From a checkpoint of a small transformer trained on Wikipedia.
Size: 16 layers, width 160, 5 heads of 32, MLP 448 SwiGLU, vocabulary 8192, 7.71M parameters.
Architecture: rotary positions, no biases in attention or MLP, untied embeddings.
MLP neurons of a small language model. Each row is named by its layer, matrix (gate and up: input weights) and neuron, and shows model dimensions 0-159. Each number is 128 + 24 x the weight over its row's rms, rounded and kept within 0 to 255. Numbers have three digits each. A neuron's up and down rows have the sign that makes its largest values positive.
After each neuron's rows, "fires after" lists the tokens most often just before its 100 highest values on Wikipedia text that the model never trained on. A number after a token or word is its count.

L6.gate228:114081130104099130071151142141143159152158126192113099120131105109110145126135118165105101118109158140126150118077128189120115161114147143133121133075130134150118125125163110137107108128135145124076104146082127094128121136158158167110112152127152129126133102128160083145134145130122171132128110150137132129091137118133157099096158117119130083180138162165156120151135154169124172135109090160131134149128130137109106096148140146120117102136141174112160175125084113119152148112143160
L6.up228:128113147147094158110096146102137126150137102171117132111102118162128144125132131116145115096108147100103151141116159149127144107086183099171141133126120141118129129162117162120107144096114114088085151144131120115070149141154135099120123090177131131074132098102131091119108077130138180114163115136164163134097131170095143140156130130156130104119093139074202170127131163110122144115112114148126128117128160132138135168123143155141149148085153127152122118119101108105100136141131132
fires after: "," 24, " ." 12, ":" 6, " a" 6, " M" 5, "." 5

L13.gate159:099091148111129120102189135134141132142138128117129072112115098116157112143133118108131155162083089103136143157141151133128111102125150156110100096113105084105162117100117119180143107138114139148095144099134124121127163142132130111152134121126124104131157135082119119125089125133122150088112148110115104151080077143167174109100117144135175141098161131182161129144177090147106152095158140138108122149141096143116139132117110126106078104152126143142115091119074144144144151130165116
L13.up159:109085117122130105118066113125129152150131125164150088144107119123183136132159141154147184119110133131123092155159173100141125107102150123093098167124146143123143107216149098113094146132103126151135133144099136099148160142125060115157152114142098117150138100124146113131104121133086135062138141137130138119148125160117142113108097114131172148130157127130098153154146118163136110130111126067161147157117124147142138127164154121122132169107120127147138103138099136118134144129100148
fires after: "\n\n" 74, " d" 4

L3.gate27:145132118123140112163105145105123074130143128102145108120146163123115142126109140143180108094105138129102142091124146110112128133072127115123131107157191107127165093099111130101130119123158170129153069079111095146130151118174131113105088150148137103104126147111154128152112145141101130167171092174174126136146145099132110140167117159107134074121122122109119108156099163116139097164096136131107117138116175122118160107160085118115154102146145101155134152120158116118124116150133148
L3.up27:114114141155108128109090164142128082090141105064149079155094125123141165156108150145098083088124127146132173092103088112124083131095141103146129144150143115141146142114172127141102118114138125110140105122119126152123129098146178134100092159135091128139127090129143134166107165098117152148154132135103105110122110109154161130134172137156114118141126141119124178136139115106135096143127093176086122077115093119122155137145084133111116127139100166109154111088115130120144108098148146
fires after: "|" 64, "\n" 9, " $" 4

L4.gate387:120127143125114126150106150108161097118084114116099126144125152134108167166109124090140143107116104113145143121115136122137097153134131115118157141095113140172131098142132141091137145132109087141099104091128126103130120163130137144118143109101122119151118078122208157128167175119100100120160125191124091089143092125168106137123140091123140103124148111122128094089162131143117137115098106158115139124113136089118097076081140136122113063131160150135152106099145157151115106103101123
L4.up387:141118162121149116189140150121157120099111149087103113161130149139111155171127124140135169127117140135098120154154122158114110133146141106158154125124116143132117075133103111105141155131115128154104137085126148135137145171141104113121168132125140148125115133121173131098176192111103087142129097130107064074154098131196118135118110094098131117144144112124103094069157121142085141135107100141132121119100134098131112104096114104148167099108157137142130127148153158114126120132093118
fires after: "\n\n" 42, "." 27, "\n" 23

L5.gate101:116166153126124151150094107127086109131155148105144106127121143141108129137082145120148180099120130182139153098151092059143113101109104082099101101164153116141130114111120170130101098104109118088117136111118126129128146083096163116107126129131121127146134129149108120134158183147108125162114092165162161149137115074142136109161145150169126130151103117118106127105132169162122140146122127118139138151106122149141166088101110144139157091145114125105118126109155175110094096112151105
L5.up101:129148094144088172157113128092144119093140072110134114111160090099129135119128108140131114063119105121133150126140115088187094152116121123135139148178116079112148112127159127142165130096131102126143103096114131083097170103147137111123118145140141108101122119087158162166140151119081127134127092140148177115159130123162112135127134149160098136104140145101132095121158147107110090117121141142159112121119114126132134110110117120140089085152095148118120080098102162112114110139089100
fires after: "|" 55, " 9" 4

L13.gate192:145115124130126112153115133114145110148130129146094150141161144156124137145139144134168106122133082124140156129096125115139137109146171134161098139124096130127131126150146133127105105128119180164147102130154134071146153169143129146149135132114099121167140137132147171096166139132090095103107157127119155134196104148129125134128139138120153133132116142119133127085143175124123130077141110121086100160115175136138129132100163084123129083152172125171118152081086125044160129096127125
L13.up192:140107114121133115129138160146162148155094148123164154128119123159128128119096130124140175141122149103152121149133129137162112151131123152151160093121097176128161114147137169128121099150141156082091125100083169133162122114153099135106143106133127125098099145108193146063113142064167133131135126118113113094089083151152124128182135114141137128145153144113165152118161111135148132112126101110122103143068116081150091128131121144106129117108120119126110131085116160153142148163128106
fires after: "\n\n" 100

L6.gate118:160147121123080117152106129139096105150112106132108090162122126133120112088093139169139111129097143122145156120109085116101098098116143111165054137145124144137157158083114183156131129102158158128136129103127122129110116150136147161120155135160138159085148073151142144152130096105135151103114124082186141163105117125128106126113145138149117132105140100120089170109122148127119129102148111120135103100145169103148123088134148119141148104141106154149126113186094154110145097135093146
L6.up118:144103124132109156148093082159108124123143084111120086163164111111148091116138146143136146109098131149169118077109098128114121155152147121092105096145091124099155136152107166140134122146122125147130128137154140146153153122145135164095159136153137107147147142147131130150169116144131099114132182142140144051134114097163117145103136141134130132094114123118125140144128109103141123089143132122080138089127159086110092107147157164107133138103090121173150125112094155166151119198126132
fires after: "." 54, "|" 10, "-" 8, "M" 5

L4.gate212:142098153117150183119117179095126086102113138083112131109131141085100167082119153150156137149105100086071126139129135110125101173160131111114151125125141162137125132144168162077089145123160114131137102118118132112119138116131127114136127122168161121129135076148130102108146155103134141126161114118128142154120099114156081120138119149167165125115107111134125099126108118084137122115085085165144060109107114111132134135145111152119076127132120113143150133090126160150130086121115137
L4.up212:180090116163118137146122160078137138162097179107102127147118153128094116137095135097123145111137133118105129119142172119126095102096161140113112123106160171175152085140137126159141134103152144153120140106115148120141154153098126159135161122104117089151135131089121099110128156130110144091138088130140150102144144158122146121103087109140157134098145166157127106149154138100128111115148110154127123144147129120154122101129109147086127120165139135113210138070128168150176109139146138
fires after: "\n\n" 72, " wh" 4, " \"" 4

L6.gate34:120153146096119153132119142073116189148114185154090129131158145100140139148124142176100108141132145117136164146125148093136107086122135093143110145110135095156078167119132121129122147156144157100103103144137082136146130128082152137172097109107163138140110123154101130113165127112125128115108123136117173101107147168122161145087115119147139097132147152172186135115149146151134133147080144149149178136150139109145110137127164112116093158109118098135109148133104150124118171130146145
L6.up34:114098132174135103150124130158157103147153142122099134135143132134101156197172161130144134078096156083139115068145114152148127120121154160187120166140115107100134119114088167118110134103111119152159085121144107117085131159164142132118145167098134134113130100125134118167126122144088162135114068106132120109136182124111106142131123102110077093149138144141143152098144150126098112115183123092100139141124159105127121108104136127105130139135109121156143139116103151119135108107145113
fires after: "," 55, "." 9

L3.gate68:096183157156098136109130110133118107117114126124128082101141164124132180148135159139146121100120108118109110109154152157159113094121111125143125128128143129119131167136137110160137122124127125160121160158107216124140108145104174145100170151154156161119129148132070099153162147123094152118175103146134139078100125155130152158120123120137094098126128117128127098098143105115087153154097109143133094129166148095098120122160124143118144133107155134111145182132118137101116136120084088
L3.up68:096169114168157151106135134129106139118167124080125103136155113112107163130115161131090128098146099125124144152130146117128112093124114099104122129120102188156134112151114085134103125139082131132117125162093121126138144137118137149126162114154105097142108138112137157099123165125092118103121088139125163125105121091152107148169111145175109157122143113151113115141132148107142114134151206142119091079146146114121143125122114110076146146080130125163138111159069132123145135156102071
fires after: " the" 30, "\n" 28, " in" 6, "\n\n" 4

L13.gate435:115162137120081149107086136184122109120128144154128150121133131120104120151158132154122095132091065089105150125144088124112113115122124093176149122154131116156133123105143124137090149113156141107111137132160090144156112176130138133146141144104107112125145152099128140127144134124139168100131116140122150107105127095088104134149114111076120154157167125181131109096135080101134111115082069152121145063114117095082157122123180147140147108137146114150131136111130130160113132131091143
L13.up435:129143120161117139132146108119138115118109155139134063130108137094114076159121137107146127122087108122131160149094147126069151188159109126175121086169098140133137140141098145129096127122135122144140128169130134155107144160107104128116147116143150123144138083054140095118122126116129127150115153136125136109120144120153099168149125111126132123130069144140091124129116109136099157136141136128154118088159142145142145062132081124147087130094118156120175101146131118151186120111129163
fires after: " |" 45, "-" 12, "|" 12, " the" 9

L13.gate129:075093152148162125123133111129147097101124144113168134108135117154086159121073128080139133118171112123124136149132155117124118138170111144139128140088074146130166134161137106100133145110160127119125115117145150123100138128109131123141135088135116131121114133101150143125146151130115172155163144096128072144121109124200107119132082097132118137137183171136141135138107104113107155159148105145085141170138186148135124126124151128130148158138110130071091125146129155118128192139140123
L13.up129:146135121143116139120137144121145162143064145107107110115142093146162127124135120114090143136119127163157136167098150149175111119105167098165154132088152108172135066109139153155077127120111129140097133156099134159169136132090112111087168129133176143170114107123133138103150127126104139100126142120101151107153161127114164127099122124136134104076157089162127084174137157123113145117120112106107111115130150100133144159113123083112116139139148140139150103099166150115116125151129176
fires after: "\n\n" 89

L2.gate118:130143097179131120145099128135157116158087087104065105120157131151135138155142085136087098138132134125148114158113122137072131099109140136152137134111084114142136129132112068149126151148130143157107131106108189128130166189116138150098152125100109182117098118130130148132148142138093140118184130149121110146149116142125120158170115134119133131102154126140111119135161125107098149128147088110115118127131142133088159104108166103138102131098154146156114135149129142088133074075111120
L2.up118:097147116208147122161130129122140109142101097093093083122126119157129129140168105135106125133145128117139122160111119143083115105118146138136114143132124110144132107123120059141125163169140147148104135101127187118109170186148135153111166118105114163113107118129108126138159144153111110089184128152113109121164121102133150167150112136106126140115132139146088099117165123099097129147169103119115155122152163086075166107130121092136111121107157145144130136146127154102141102100111118
fires after: "-" 18, "|" 18, "\n" 13, " |" 8, "  " 7, " was" 4

L4.gate217:129146097121160125096104210114102117132128127091151114152131160120097164103107151116156160134093115136119128152152130147104105142187112095152162134147143139173137157160128134112118141088131131111137096111105130149073088169118154104115142096142133108119101129122137139126123135119148144141114149118149089150098061140127062121150170142125168115105132116096149108090114122138138134104089113151155141166074154120096139132171139134123117093131145110142136147103125130139106096114129134
L4.up217:165125138172125112105102137140150160113126150096105162126163146107123156120057119138105134149148106107145144158134158140087089152131139156165139177144190115150133071115110114128098107119159137133179132115107126127141114128061103126114131128157106120137109129089137144120117137145164131153134144087115145127108099161133136112118175128091165122104154121142095113122151134144176102104144127094131119187068115112141150131133126123119126107131164155132130133115161132134098123167147101
fires after: "\n\n" 62

L10.gate284:132102140101119166078165116111131074131103115123119079129099133098144151140161111098134126120125117137153106139086147125165109089124147120130088164108143120128133082129135100120081119161169128168144109135130111083134068128125138164131138080145103131166116118147171117077097141110141122077137154153146118126109124141107123142142142084140121127141170126185152110125129117069086141093132118142114087134135127150145125126155112132141130099127127138121129147079156129144145110111152088
L10.up284:159150108138097115143124129110139149112130161164116108163124126103160154130110157127120157147154170142166130153137148129155089110147143075115119147103157119095155153141122096100136127201143147137127139119130148107149110102162164128161144089156106118134113132165145195129167187130128110128192089143164168082146115138120074136155122130145142156126115132136125120122150084114123122129105104109111110129155154118129148126153151144157119087109156111143089117093123141145151142142111134
fires after: "\n\n" 64

L13.gate430:133072107119172102120151139119153103133118154126158147133154097109143152136156111143160138148132153114114156140122109131108081131127119161139169136103124137144182135132165108131085151140133158142140171149127129129064113173106107119104122091147109119112153130073145109069163110090113119118152156127128155095132129182134184114103102147114141101142171168170109146129168091117104123170106130128148101162125139107097108097107118117130162123140131131144123131112101128118146151098119120
L13.up430:175099081150096133146141143139164125137133136103158090109178130096108103106120145115131132156099108112122089113149106137142150101095146138134126146125121122120136105113134133140084112112150143159089095127141148141178097128104144136131132096149167158140106136129179148130141143140082147127146129090114107093183122168122138118161114127108100141105116134145137139152192152120132179114147092151119147126113142134115170151134073157110155141156139151152074081102127131110117108089148140
fires after: "\n\n" 100

L5.gate387:169164109091144124119122161123078127111130157110117103150140148125113105131147145141111154130150126094129117121142073146120152117177077134128082091092125182101143169156097104107160090088125139097124108142151130118104125162149123104071114138143123144127135124084124102116151156112119138148106118127165149113143081146169135088111172147123108127073080102139155122147100145115107139140110131127147069119138127128153124136090111111102167141129109152162106105142105112139111142131139139
L5.up387:104101108086154131099088089114144131148157111117102127141113149095122165137122123146128119131128121140129144121113085103178119139084104144102112132078148144139099109135138112115128157114114071129144142140160088157134125108104154152118140182172091125085118157145106108141106135134130122073137116116108135129101117132105123084091111115111146133123133103150112084137134165119067111098084121132147200160133171150127157113148120161107156097125103109124100148138100134131139137171142137
fires after: " 18" 25, "19" 23, "–" 12, " 185" 9, " 17" 4, "18" 4

L4.gate82:162108102123122136130116126191104101127159126099138155152142091113124111132163139125131129134164123134164072060150028102122127116147117102142122095124142163130163144133133132108155125128127153145131150132186099104127134121150121131099104096123149137137127127103134173110134118125107149187114116165118127099124132138128098129170110143142134124122097124143138150143141154134135116119070117122152163138126132148116146120168127114092177136102147107146140127132103085076119092154113094
L4.up82:140125149124134162120123121121112105173143123132127108135121169140137115119114155158159144156082154112107104101179120106132124139119079115174092159162116165162144105115110133132126121147116058109111131163164131127119108128153149104121074122154154114125142139066130138136107143112093152108130111156077157102114177082092167090125136137096102127089113128122107083130136149082128111137140132102110091113129126158116134156117148106094155147148090120149099112136125155156119121109099128
fires after: " 184" 20, " 185" 18, " 18" 14, "19" 10, " 117" 7